Weights of a small transformer language model: width 192, a variant of Adam for these matrices.
MLP neurons of a small language model. Each row is named by its layer, matrix (gate and up: input weights) and neuron, and shows model dimensions 0-63. Each number is 128 + 32 x the weight over its row's rms, rounded and kept within 0 to 255. A neuron's up and down rows have the sign that makes its largest values positive.
After each neuron's rows, "fires after" lists the tokens most often just before its 100 highest values on Wikipedia text that the model never trained on.

L4.gate326 [159 213 136 145 107  38 130 115 152  82 149  35 146 136 134 145 158 121 113 127  91 113 173 139 123 186 152  72 100  89 164 132 122 123 121 106 144 111  59 142 135 129 132 117 119 113 136  85 202 143 111 117 138  79  96 100 120 114 173 173 132 141 207 119]
L4.up326 [129 201 148 116  82  94 108 107 156 100 159  86 121 108 131 112 173 175  79 169 126  93 128 114 150 147  94 152  99 121 172  69  94  81 106 160 110 142 103 195 106 186  92 137 109  82  91  61 156 133  78 157 190  90 113  94 110 136 120 162 123 254 137 115]
fires after: "ar", "an", "ol", "a", "un", "oun"

L4.gate48 [ 99  78  96 148 152  97 204 182 122  94 126  61 109 107 119 182  89  82 109 125 132 142 154 124 114 160 180 121  74 128 156 160 187 110 193 118 157 138  97 123 127 135 150 122 163 212 137 158 148 118 138 127 119 130 123 124 152  72 133 160 129  59 105 151]
L4.up48 [117 142 130 147 187 151 129 138  76  88 144 105 115 119 130 124 101  98 130 137 100 122 157  88 139 144 152 120  95 114 158 108  99 168 129 149 149 126 113 119 145 107 119 131 152  99  92 125 103 193 109 113 159 139 105  57 164 145  66 112 124  98 165 149]
fires after: "un", "in", "en", "is", "oun", "ar"

L5.gate286 [163  83  56 154 116 112 149 131 148 162 112  68 106 185 130 131 128 176 122 166 143 127 157  99  81 123 170  45 162 139 179 150 126 196 133 122 135 156 136 121 118 111 148 123 166 132  74 146 140 133  94 147 102 121 121  96 172  87 156 157  80 184  50  82]
L5.up286 [ 98 145 138  87 144 174 152 142 148 129  94 177 143 138 107 150 124 177 143 102  96 111  68 151 151  50 114 134 179 135  61 100  59 135 109 177 101 151  51 138 140 148 110  84 123 148  99 133 180 169 139 134 139 148 132 163 137  59 142 106 114 101  68 151]
fires after: " H", " b", "h", " |", " h"

L5.gate118 [114 122 182 126  85 145 136 153 159 142 164 127 132 167 148 141 142 160 118 161 134 110 138 160 118 107 164 151  68 141 201 111 126 131 136 103 127 145  95  81  85 145 130 160  94 131 109 165 140  74 154 109 134 133 119  93 132 166 129 152 114 149 131  73]
L5.up118 [133 107 117 137 108 115 169 132  76  87  97 138 138 169 192  68 117 178 135 104 111  87 113 132 154 102 100 105 108 103 119 150 177 138 153  77 135 134 138 156 127 147 131 108  95 102 106 148 115 132 145 151 127 123 130 116 151 100 127 126 125  93 166 107]
fires after: " p", " c", "ri", "r", " P", "ic"

L4.gate191 [127 100 149  71 132 119  87 129 117 171 179 134  83  60 144  99  99 132  92 138  92 188 122 117 156 169  99  80 156 159 118 144 124  71 155 135  90 179  67 101 128 156  91 111  72  99 153 113 182 190  85 140 156 133 174 142 101 143 145 154 111 103 110 115]
L4.up191 [149 131 148 140 135 110 118 112 175 183 150  71 102 130  90  91 116 170 121  90 118 118 103 135 139 181 155 102 127  64 176 211 109 139 137 142 104 127 130 153  88 105 122 201 167  62 185 110  26 169 127 191 158 122 151  91 145 132  92 123 121  58 120 107]
fires after: " a", "at", " A", "d", "ar"

L4.gate206 [101 201 138 125 151 109 148  84 105  99 133 131 131 112  85 161 166  84 156 131 177 147 197 131 153 133 113 113 114 149 128 111 175 123 122 121 163 114 100 118 100 157 144 165 127 159  97 119  99 124 119  81 137 115 128 133 124  73 182 114 145 128  89 129]
L4.up206 [104  94 134 126 136 113 179 149 138 121 112  88 113 178 160 123 133  82 156 111 105 131 133 164 141 130 128 145 130 126 169 166  38 133  94 132 135 169 113  76  69 124 147 115 175 107  98 107 116  44 127  98 125 157 103 147 108 172 117 120 107 181 131 151]
fires after: "ag", "al", "l", "g", "el", " L"

L4.gate8 [119 189 110 176 122 106 162  43 155 145 148 119  95 117 111 144 174 146 110 124  79 166 133 166 189  96 177 160  56 116 128 104 112 145 114 113  99 149 142 123 155 105 151 134 118 113 140 145 117 107 155 126  96 140 109 106 136 135 133 104  69 129 131  74]
L4.up8 [135 112 104 147  82 153  95 114 165 115 139 153 132 128 158 111 140  67 110  80 105 145 151 126  91 137 169 135 122 151 112 167 106 125 173 131 127  87 138  98 144 133  66 151 136 110 130 139 113 125  73 125 132 113  91  97 135 107 115  62 117 154 171  73]
fires after: ":", ",", "ol", "le", "el", "s"

L5.gate201 [113 114 126 100 124 192 139 161 156 141  85 133 130 134 106 100  73 143  97 107 121  82 101 134 125  62  90 142 145 155  93 161 128  92 102 154  73 119  89 150 125 145 105  94 188  65 171 149 157 114 155 129 143 116 113 121 167 104 117 137  87 146 167  71]
L5.up201 [105 194 151 143 152 167 112 121 171 106  99 131 141 156 141 139 141  78 114  86  84 138  83 124 141 148 128 193 133  82 129 116 125 131 150 115 129 207 107 108  83 104 150  69 140 193 222 136 222 123 115 109  75 151  72 147  84 104 147 173 107 127 160 141]
fires after: " r", " R", "es", " f", "ol"

L4.gate108 [152 174 128 153 159 164 115 170 106 131 113 116 145 145 165 230 146  98 105 111 103 178 145  87 127 106 155 104  91 116 102 131 158 144 100 107  65 160 116 137 132 135  77 151 206  72 160 146 188 187  99 151 151 138 136  66 154 104 122  70 135 154 102  91]
L4.up108 [115 117 121 143 133 122 134  88 142  77 134 140  88 102 145 140  71 113 179 135 153 123 139 151 156 139 104 111 134 109 114 192 107 135 121 139 189 171  77  79 135  76 123 121 137  82 113 110 139 151  96 154 114 129 162 112 148 117  99 112 109 121 163 117]
fires after: "e", " o", " P", "b", "r"

L4.gate58 [146 150 136 137 145 155 238 142 131 130 171 136  91 113 105 110  73 155  68 140 178 143 116 130 130 119 170 123  99 115 136 193  86 172  77 132  73  99 127 103 152  69 113 157 126  91 139 178 127 155 103 152 122 129 206 112 105 173 205  82 120 126 178 127]
L4.up58 [108 132 116 145  97 165 152 177 120 134 172 133 139 102 119 148 107 203  95 131 183 101 124 133 156 131 125  96 123 151  79 183 121 125  80 121 122  97 134 119 146  90  96 185 113  57 144 132 137 127 129 158  74 161 165 164 104 150 162 108 146 189 131 112]
fires after: "o", "u", " ", " A", "a"

L4.gate370 [156 147 120 111 136 134 161 132 159  80 154 183 156  91  98  55 116 154 131 180 167 161 126 117  92 172 157 174 129 137 109 124 119 140 192 117 100 106 146 113 172 137  97 137 109 141 151  96 150 124 133 125 143  63 138 149 140 107 108 155 137  88 129 150]
L4.up370 [126  96 105  79 113  83 145 151 168 132 109 101 118 167 101  59 112 145 157 121 138 126 139 136 161 100 121 124 124 116 124 111  97 158 160 141 141  67  81 110  97 104 181  93 153 177 147 128 169  84  97 146  82 112  94 160 101 137  96 123 154 121 119 162]
fires after: " a", " A", "oun", "n", "a"

L5.gate404 [123 136 139 161 108  68 174 117 111 107 123 107  54 139 136  90 113 142 155 110 152 160 107 192 153  75  98 131 141 129 122 112 203 106 191  78 128 179 105 111  86 137 129 104  82 122  72 139 177 123 165 133 110 159 145 100 125 146 184 173 107 133 108 155]
L5.up404 [118 134 125 148 118 122 201 106 134  84 106  97  89 115 123  95 154 107 160 119 165  95 105 162 104  78  84 126 147 169 124 142  85 145 123 108 167 214  98 130  92 127 136  87  97 129 132 161 152 129 123  89 111 109 105 135 133  93 132 129 131 157 153 139]
fires after: " L", "r", " l", " s", "l", " M"

L4.gate434 [122 141 114 156 133 161 106 151 117 119 130 143  87 131 128 152 135  72 161 103 137 137 100 137 116 107 130 128 153  48 144 181 156 190 171 134 101 108 170 125 107 129 100 123 149 115 134 133 109  98  36 104 132 101 247  36 129 132 144  82 116 128 100 186]
L4.up434 [ 95 128 125 102 108 139  63 134 141 108 166 233 136 126 138  80 143 195 151 132 112 189 115  70 123 142 187 179 135 115  73 130 127 140 122 114 156 124 122 147 131 123 102 102 101 110 100 152 126 153 103 191 186 148 127  56 114 111 168 125 141 168 169 107]
fires after: "t", "s", " p", "p", "res"

L4.gate216 [133  99 111 132  96 123  89 126 153 176 158 166  46 135 143 113 150 144  73 133 154 115 120 121  93 106 161 147  94 132 156 138 186 167 124  98 126 120  96 129 129  68 162 144 106 124 137 103 109 141 143 128 159 129 113  78 167 119 137 135 158 151 105  94]
L4.up216 [159 107  23 162 172 172 187 166 165  85 115 167 112  98 136 130  84  88 165  52 160 179  93 122 101 149 116 118  83 124 167 113  98 142 163 154 135 153  85 142 116 144  86 108 120  70 125  91 199 180 147 152 192 127 118  92  92 109 136 135 178 142 161 138]
fires after: " A", " a", "er", "ur", "p", "y"

L4.gate16 [104 129 170 151 105 153 153 112  82 136 203 114 161 178 131 148 114 128 152 105 146 141 124 145  61 160 193 108 167  93 158 105 115 160 120 104 154 110  75 116 117 108 113 113 113 137 161 181 104 185 160 112 162 123 110  94 118  90 182 138 119  88  68 160]
L4.up16 [144 104 159 115 109 105  85 117 167 130 146 108 118 172 122 159 105 101 144 156 127 108 126 101 107 132 139  99  79 141 113 148 190 184  81 108 108 203 184  98 152  70 137 110  60 146 107 120 115  94 141  63 116 112 119 127 131 152 133 123 177  69 137 105]
fires after: "t", "p", "ot", " st", " o", "n"

L5.gate445 [147 120 100 123 134 130 166 145 137 194 115 108 167 134 141 134  22 147 147 144 108 121  89 165  85 140 119 176 147 111 125 101 124 129  79  90 126 178  68 108 108 200  94 122  99 152 136 148  97 117 166 109 137 146 204 155  78 135 112 204  94 142  71 167]
L5.up445 [ 95 173 122  44 144 135 142 105 187 112 109  83  98 122 130 145 111 123 130  80 154 101 195 170 138 139 101 142  55 138 161 160 173  94 106 104 112  90 160 114 107  93 116 188 139 137 122 164 151  75  83 131 133  94  79 147 134 128 111  87 140  65 173  51]
fires after: " C", " c", "C", " M", "er"

L5.gate296 [133 160 137 121 135 133 134 151 129 112 157 137 165 105 106 101 150 156 130  95 149 109 133 173 127 133 124  89  85 178 118 125  92  78 139  55  99  80 157 126  92 159 180 142 127 157 153 172  92 115 104 144 157 119  85 132 205 119  84 164  87 148 142 135]
L5.up296 [134 103 118  91  58 178 122 128 151 161  96 118 112 125 109 129  90 130 173 155 194  76 102 136 120  75 132 121 111  68  69 173 101 149 140 144 140 115  76 119 144  92 133 128 155 117  93  91 201 163  85 181  97 105 185 150 111 122  85 123 158 147 172 119]
fires after: " b", " R", " B", "p", "B", "R"

L5.gate319 [137 151 149 105 121 113  84  52 138 112 156 122  81 153  73 115  78 103 110  77 197 146 153 168  81  94 185 122  81 137 153 101 128 114 116 109 143 114  57  98 159  96 104 107 115 135 187 112 101  83 103 174 123  94 168 105 112 194 125 118 125 130 110 142]
L5.up319 [181 103 114  59 108 144 131  83 180 129 122  52 157 126 135  76 134 151 139  53 165 150 125 150 135 221 117 113  72  94 136 191 144 146 140 121 143 109 117 183 159 114 131 116 127 100 120 103 148  92 114 166  66 119 147 101 104 151 173  91 147  97 163  78]
fires after: " a", " N", " S", "a", " A"

L4.gate41 [127 119 123 121 101  78 112  89 175 106 131 149  93 109  52 170 151 152  74 153 156 140  97 157 100 126 124 135  75 160 157 192 153 131 125  76  88  95 125 141 140  59  97 147 119  92 143 115 104 167  89 106 147 158 134 101 109 183 139 147 103 176 143 119]
L4.up41 [ 82 156 160 123  81 154 101 174 154 160  21  96  97  85 143  84 144 111 145 141 121 159 156  89 158 110 109 136  94 161 111  68 125 139 103 134 110  81 129 134 119 147 111 140 188 144 114 142 142 144 123 136 154 119 111  71 183  83 116 113 130 114 150  78]
fires after: "r", " s", "l", " al", "m", "el"

L4.gate172 [ 81 182 128 123 122  90 155 140 121 162  64 152 124 133 114 145  94  76 150 143 115 119  34 173 144 134  98 148 143 168 125 149 148 153 106 146 173 124 118  73 132 126 106 148 132 143 143 123 110 142 206 134 155 118 123 154 114 197 131  86 128  90 144 123]
L4.up172 [154 155 117  99  84 149 120  69  81 134 172  89 105  46 151 114 131 163 155 200 122 127 132 208 138 163 105 124 128  84  54 160  85 143 104 145 135 148  92 102  64 121 102 101 123 113 208 116 149 114 132 202 115 115 122 132  84 156 128 147 104 163 145 146]
fires after: " S", "it", "c", "ec", "is", "ac"

L4.gate77 [190 181  84  77 126  66 135 176 149  85 118 125 140 130 163 113 130 126 157  90 102 161 121 180 177  74 119 122 161  92 127 102 165 165 114 147 108 117 129 176 123 196 109  91 126 109 159 132 150 114 134 155  89  91 153  87 147 157 140  91  67 194 125 109]
L4.up77 [116  90  64 126 109 108 147 137 193  93 174 118 141 111 129  92 121  81  88 133 149 130  88 165 162 173 146 195 122 168  99  82  83 175 114 107 151 122 101 184 122 103 158 131 116  77  74 160 129  82 161 125 102 121 123 126 114 125 179 120 138 120 161 118]
fires after: "r", " h", " H", " M", "H", "u"

L4.gate301 [ 77 161 201 166 171  99 155 112  96 140 146  77 107 104  68 182 135 161 133 172 105  85 105 207  63 136 104 169  92 142 132 125 140 172 120  82 112 136 122  93 149 148 167 125 112 108  49 169 143 160 139 128 114 104 108 108  79 141 120  95 152 124 106 118]
L4.up301 [133 209 136 160  46 142 110 145 171 122 152  83  76 140 121 151 158  99 130 143 103 188 111 204 142  97 153  91  79  78 116 109 130 117 126 172  84 144 111  85 129 152 102 141 133 171 135 153 203 104 173 177 138 149 150 113 101 110  87  80 145 166 194 102]
fires after: " 19", " c", " st", "c", " C"

L4.gate18 [134 198 118  97  52 151 149 124 136 134 113  34 133 100 166 122 117 130 122 156 107 124 141 164 120  97 165 118 106  76 145  75 183 210 164 124 138  80 123 157  96 120 181 128 212 114 134 102 171 121 143 159 124  98 143 120 103 122 145  99 111 108 134 140]
L4.up18 [157 174 197  95 129 100 137  53 135 115 122 144 167  85 144 147 146 130 123 152 158 129  99 124 132 172  84  52 128 172 127 139 157 159 155 132 110 130 123 170 157 154 116 126 178  70  74 116 109 198 157  97 154 100 183 212  82  77 120 116 105 140 139 118]
fires after: " s", " com", " v", "e", "ec", " de"

L4.gate99 [127 121 160  79 147 165 100 138 104 181 102 138  59 102 155 173 116 129 122  94 109 119 134 104 131 121 160 142 198 124  95 170 148  83 151  97 113 169 126 112 131 200  92 132 127 135  98  89 112 169 191 166  97 147 123 139 103 119 115 196 121 158 123 164]
L4.up99 [112 151 107 100 120 119 121 106 160  20 137 164 110 148 123 120 188 114 107  98 151 105 142 130  78 187 144  79 142 162  99  81  69  83 140 125 109 158 152 142 133 135 137 128 137 139 123 134 148 169 107 162  96 123 136 110 180  96 154 127 134  93 149 119]
fires after: "ol", "it", " O", " o", "O", "un"

L5.gate153 [ 94 100 157 107 180  90 125 180 168 145 155 138 135 131 101 164 114  94  71 154 100 144 111  62 136 138 136 161  96 105 152  56 101 108 156  90 133 177  66 170 168 122 151 117 124 102 167 105 155  89 167  81 166 125 141 140 136 103 105 168 101  89 172 136]
L5.up153 [ 58  45  99 155 139 100 108 154 138 122 147 171 155  91  98 114 155 112 125 124 126 156 103 106 179 167 123 102 101  90 141  63  89  81 125 119 151 144 105 109 181 109 111 144 105 132 163  73 167 142 111 158 166  66 110 170  87 163 131 127 106  73 164  88]
fires after: "ar", " s", "ian", "ur", "u", " h"

L4.gate315 [138 112 150 124  97  97  89 105  86 167 149 130 145 166 116 152  91  85 116 138 144 120  93 142 113 115 123 139 128 112  95 172 155 159  91 115 163 131 109 137 127  33 147 171 209  64 143  92 131 125 189 132 136 144 175 138 111 182 140 106 111 109  95 157]
L4.up315 [113 106 138  70 125 166 123 123 118 181 184 107 177 134 139 131 166 158 117 112 119 123 174  80 154 183 139  81 160 109 102 159 158 119 143 142 159 126 112  85 154 110 122 112 140 122 203  46  91 105 148 161 147 145 117 174 123 146 102 152  80 110 179 114]
fires after: " K", "n", "g", "ar", "k"

L5.gate15 [127 122 123 171 118  57 160 183 159 163 181 116 118 126 105 138 169 161  57 149 128 132  90 108  98 108 142 122 113 106 181 111 137 141  74  87  92 120 111 174 143 100 110 195 118 140 131  87 171 122 147 106 143 137 128 124 170 120 137 172  62 152 158 108]
L5.up15 [141  70 132 171 185 117 197 175 176 187 132 176 119  83 160 119 194 161 148 107 127 134 175 122 143 102  99 128 149 160 155  73 112 145 115 117 123 103 109 150 102 186 127 103  87 129 113 115 110 103 117 108 146  89 168 128 109 118  96 130 112 123  95 162]
fires after: "ar", " h", "ir", "im", " H", " L"

L5.gate64 [167 142 112 131 181 120 127 173 107 155 158 169 125 119 126 127  66 138 135 136 126 143 101  73 150 105  65 193 121 108 170 102 127  97  95 146 108 132  98 155 171 101  85 114 132 173 124  61  99 132 111 169  99 119 134 109  98 114  97 126 139 126 215 158]
L5.up64 [115 156 124 105 130 125 119 160 111 147 161  98 128  95 140 172 161 151 160 151  57 151 129 106  81 161 153 179 135 146 126 152 132 137 121  94  47 118 149 116  84 111 106 110 147 108 152 126 145 151 120 176  52 192 163 105  77 178  85 155 125  85 152 116]
fires after: " S", " r", "om", " R", "p"

L4.gate407 [133 129 131 163 132 111 167 150 151 158 121 114 158 176 135 165 137 169 145  74  70  43  92 155  79  98 117 107  89 153 126 107 103 206 101 134  94 112 133 128 120 122 141 151  97 148 100  95 156  51 166 125 106 137 128  91 178 177 120 116 131 106 133 123]
L4.up407 [145 172 129 104  95 128  62 133 101 149 125  93  96  18 103 157 107 120 100 233 174 157 128 157 146 122 109 131  85  77 144 105 138 196  82 128 147 140  79 171  70 141 146 116 115 165 140 137 203 161 105  87 135  82 164 116  78  76 118 130 149 133 106  85]
fires after: " R", " b", "b", "al"

L5.gate321 [152 166 114  81 132 104 125 132  84 145 118 100 122 105 143 114 117  90 128 180 138 147  78 183 154  67 115 190 185 123  75 127 102 169 146 106 165 111 144 220 159 195 138  92  85 151 186  96 117 164  79 117 135 145 140 138 113 101 104 141 167  83 164 151]
L5.up321 [ 59 174 141 180 166 147 127 132  96  56 105 151 187  99  89 168 105 137 116 164 125 147  80 131 120 100 126 120 157 146 158 176 127 131  87 109 114 142 138 106 110 129 176  64 123 121 160 145 148 101 169 134 153 111 140 150 125 154 122  97 171 114 176 105]
fires after: " r", " R", " p", "ou", " "

L5.gate128 [ 98 116 146 125  53  95 106  94 144 161  73 100 104 110 127 112 108 117 153 110 105 140  91 135 107  83 157 135 151 155 171  77 145 140  93 132 127 134 170 100 111 149 110 148 172  72  60 109  52 120 131 128 181  80  83 122 114 119 151 130 165 130  87  89]
L5.up128 [ 82 111  97 155 154 156 135  99 154 145 154 114 109 152 115  77  95 177 169 135 120  94  96 156 118  83  82 182  79 154  84 119 110 180 133 106 157 120 154 147  95 134 107 110 167  89 122 114  77 110  79 148 107 111  91 110 142 109 131 128 127 142 187 126]
fires after: "r", " Y", "is", "re", "ic", "it"

L5.gate330 [ 74 145 138  95 124 138 100  65 133 149 147 119  86  92  92 126 157 149 162 100 132 192 210 147  97 108 117  97 152  87 206 119 145 166  79 138 175  53 129 147  79 132 115 141 194  82  93 172 126 142 189 124 130 150  83  85 100 181 136 139 152 188 150 121]
L5.up330 [171  81  78 158 119 125 154 152 145 179 186 162 136  90 115 155 137 172 119  74 122  85 136 161 126 135 114  48  88 127 125  82 117 168 113 143 167  89 190 123  76 116  81 148 104 151  87 136 155 127  93  87  92 108 152 105 134 136 141 173 165 156  86 118]
fires after: "on", " b", "i", " N", "l", "en"

L5.gate341 [109 114 159 106 156 162 164 116 128 147 117 118 151 116 107 132 103 159 124 161  92 120 120 175 127 140 120 105  92 148  99 171  93 155  66 105 162 178  77 124  93 135 153 155 118 119 172 129 100  93 176 103 188 125 157  80  96 114 121 131 121 131 167 106]
L5.up341 [119 186 147 162 171 136 119 163 115  86 144 111 148 163  90 213 187 160 105 165 147 108 132 131  95 125 131 107  93 101 151 128 149 102 103 147 119 149 170 177 135 171 111 136 107 101 136  98 118  88  68  80 131 146 186 124  82 122 117 110 126 148 158  99]
fires after: "ul", " C", " c", "oun", "an"

L4.gate137 [141  87  79 124 116 216 153 111 179 153 113 103 144 113 107 126 107 146 117  81 147 177 102  94 130 101 123 118 157 123 123  97 113 119 148 125  96 141  93 143  97 102  95 148 174 158 156 132 162 161 165 164  63 180 168 135 104 131 116 110 118 127 163 131]
L4.up137 [165  72 101 175 117 142 160 115 135 173  86  51 142  85 120 145 100 119  75  91 177 104 103 123 128 185 101  96 108 127 117 122 113  75 132  86  77  84 134 173 179  99 112 127 176 112 170 131 121 152 104 149 118 160  73 186 147 144 100 110 127 163 130 168]
fires after: "e", "le", "o", "h", "a"

L5.gate219 [198  90 149  80 190 163 113  98 131 124 163 127 178 131 116 182 116 134 144 142 126 103 123 117 129 172 170 146 143 133 132 133 142 168 172  77 114 141  86 125 172 124 146 219 171 122 131 145 134 114  78 103 111 178  72 128 150 131  67 152 107 102 134 144]
L5.up219 [114 138 111 100 124 164 130 157  87 135 145 104 105 155 178 152 117  82 184  73 124 130 145 100 124 135 112 176 121 121  78 114 110 106 108 180  64  97 134 144 116 124 122  94 145 192 135 138 166 131  96 119 155 120  84 122 114  93 134 162 172 135 101 144]
fires after: " re", " a", " R", " A", "ce"

L4.gate163 [133 116 121 130 129 167 138 120 119 198 140 144  82 141 147 167 138 150 146 151  78 193 104 168  86  92  91 118 133 189  90 110  78 182 116 136 122 136 126  80 175 104 123  93 125 100  62 165 122 144 148 102 169  93  82 152 137 149 120 101 125  74 231 121]
L4.up163 [121 112 115 146 174 113 126 128 157  98 124  73 135  89  74  89  92 110 146 177 167 123 164 147 133 143  92 151 112 123  82 119 155 185 135 113 110 110 197 111 220 187 132 156 130 185 122 171 120 145 113  84 194 146 129  88 107 148 119 111  99 122 115  90]
fires after: "ac", "r", "it", "c", "ic"

L4.gate101 [127 146 156  90 149 153 167 120  36 152 110 197 145 157 129 114 131 131 113 136 146 134 138 188  82 142 146 108 150  89 111 148 156 116 158 140  97 147 162 128 157 144 129 113 150  86 122 111 159 166  60 161  97 155 154  70 176  91  80 139 146  82  60 153]
L4.up101 [ 37 141 114  88 141 105 171  98 130 151 118 190 158 104 132 117 100 101 122 134 143 156 125 111 168 130  81 145 151 143 132  98  87  83 152  95 119 125 170  93 111 156 184 116 112 125 128 150 160 104 157 158 121 110 160 100  62 142 134 103 109 143 142 100]
fires after: "-", "e", "le", "b", "ro"

L5.gate436 [117 183 104 173 128 165 147 132 181 160 125 119 128 199 127 166 127 114 134  70 174 163 102 162  56 106  90 163 132  91 107 153  94 196  94 102  60 184 106 121  93 131 172 126 120 107 141 144 158 138  95  79 143 163 142 146 133 134 143 171 152  66 134 106]
L5.up436 [113 192 113 171 122 193 118 169 164 147 116 155 162 157 170 136 146 101 115  75 161 153 101 158 100  98  86 121 125  71 105 153  86 127 108 101  84 175 133 140 126 191 132 105  55 128 134  98  89 134  94 103 171 160 113 175 125 148 134 176 132  87  92  89]
fires after: "il", " C", " v", "p", "h", " c"

L4.gate215 [111 150  92 160 108 106 160  92 146 140 183  91 148  92 101 101 121  94  88 178 115 122 127 200  95 135 169 151  73 146 107 149 161 166 133 119 103 191 107  78 148 107 182 140 122 139 117 102 112 121 132 151 116 157 157 147 183 130 154 115  67 154 124 112]
L4.up215 [141 145 157 104  80 136 151 136 162 137 101  83 188  80 122 124 117 162 166 100 120 125 109 148 156 119 161 115  45  82  99 168 125  55 171 115 131  79  72  73 174 105 136  93  96 126 111 158  70  95 132 132  99 121  96 121  87 199 103 118  64 112 127 101]
fires after: " s", " S", "s"

L5.gate372 [171 150 177 113 101 117 113  92 116 131 158 159  89 193  81 136 101  76 148 102 107 124 112 122 131 121 134 121 124 118 103  97 143 125  98 169 107  93 167 142 189 178  21  94 135 146 113 168 109 110  92 111 166  82 164 176  89 121 146  56 118 111 126 102]
L5.up372 [133 127 174 144 120 102  93  93 142  78  96 184 166 117  83 148 164 156 116 140 135 112 153 106 159 117 135 158 146 143 111 128 126 121 161 136 106 119 173 153 116 104 123 163 163 113 100 114 152  75 104 126  99 104 128 153 144 164 108 121 145 149 178  72]
fires after: "u", "res", "es", "t", "re"

L5.gate293 [105 117 105  89 155 136 144 155 157 197 116  60 121 158 133 141  47 105 167  93 131 159 121 181  27 201 168 106 164 165 118 157  75 150 120 143  72 108 132 100 141 125 152 170 148 111 103  89 113 143 115 150 104 159 153  86 125  60 124 151 134 109  89 150]
L5.up293 [108 111 160 132 134 148 118 151 147 153 122 161  51 194 107 143 116  97 121 167 111 106  88 123  96 126 170 121 106 170 134  87  87  98 121  51 134 107  87 103 150 168 152 156 177 145  44 128 164 118 110  89 199 136 121 152 141 135  83 141 175 117  54  99]
fires after: " a", "p", " p", " st", " P", "r"

L5.gate284 [190 135  76  52 159  98 175  95 109 118 124 145  91 141 153 168 120  96 130 107 122 123  83  99 100 130 106 142 135  85 127 147 117 127 176 156 148  95 125 141 160 101 145 138 133 191 148 170 109 147 181 146 141 155 112 136 101  88 132 137 139 112 108 120]
L5.up284 [126  91 137  99 150 140 148 134 104  75  93 166 125 153 107  87 127 123 124 139 117 109 121  96  89 126 151 105  92 167  74 151 108 120 105 129 188 169 161 143 154 140 163 102 102 170 141 197 159 129 129 177 102 161 160 130 141  75 127 136 116 168 139 127]
fires after: " o", "o", " a", " O", "a"

L5.gate185 [ 81 178 143 154 102 125 112  84 185 132 141 129 150 144 148 141 113 156 154  75 121 155 111  84 159 132 138 162 102 182 143 161 165 144 182  87 139  93 120 127 152 157  90 137 165 111 131 144 172 145 163 191 123 121 192  60 105 101 115 105 171 172 134 218]
L5.up185 [156  89 188 108 108 113  92 162 134  92 103 136 106 123 104 117 139 130 141 124 144 172 137 104 159 152  98 134 110 161 135 100  97 132 150 160 134 102  96 153 137  90 160 173 172 128  75  92 129 141 109 162  99  96 130 134 125 159 107 159 144 138 152 175]
fires after: "l", " s", " com", " l", "ver"

L5.gate176 [149 122 160 177  58 117 138 173 130 160 130 104 117 163  80 145  98 142 121  82 136 150 150 151 131  66 139 186  78 157 185 102 133 136 139 137 207 110 121 131  89 139  88 136  84 175 124 125 153 180 135 149 166 136  84 123 152 167 129 159 163 123 145  96]
L5.up176 [ 83  96 150  97 121 119  75  98 141  85 104 148  93 153 148 155  93 116  96 107 103 207 108  87 176 141 181 136  82 169 191 116 105 130 175 126 119 203 145 163  93 147 101 170 125 124 106 112  76 184 156 113  73 169 132  94 111 160  83  69  76 130 107 163]
fires after: " l", "at", " d", "le", "it"

L5.gate498 [127 176  99 155 165 143 175 129 122 147 123 185  98 102  99 143 111 111 105 208 169  69 176 137 127 107 167 125 134 130 126 135  95 109 153  78 201 122  93  96 122 125 114 161 172 126 113 148 138 163 144 111 103 130 146 135 185  93 115 147 125  95 140 127]
L5.up498 [ 97 114 100 151 184 177 131 138 168 123 140 116 197  68 156 104 137 203 123 164 115 100 135 143 104 144  83 178 188 114  97  85 183 171 158 146 210 156 127 112 119 113  85  79  84 104 114 156  97 122 163 113 147  81 113 137 157 146 165  98 141 173 153 134]
fires after: " C", " f", "ill", "i", " c"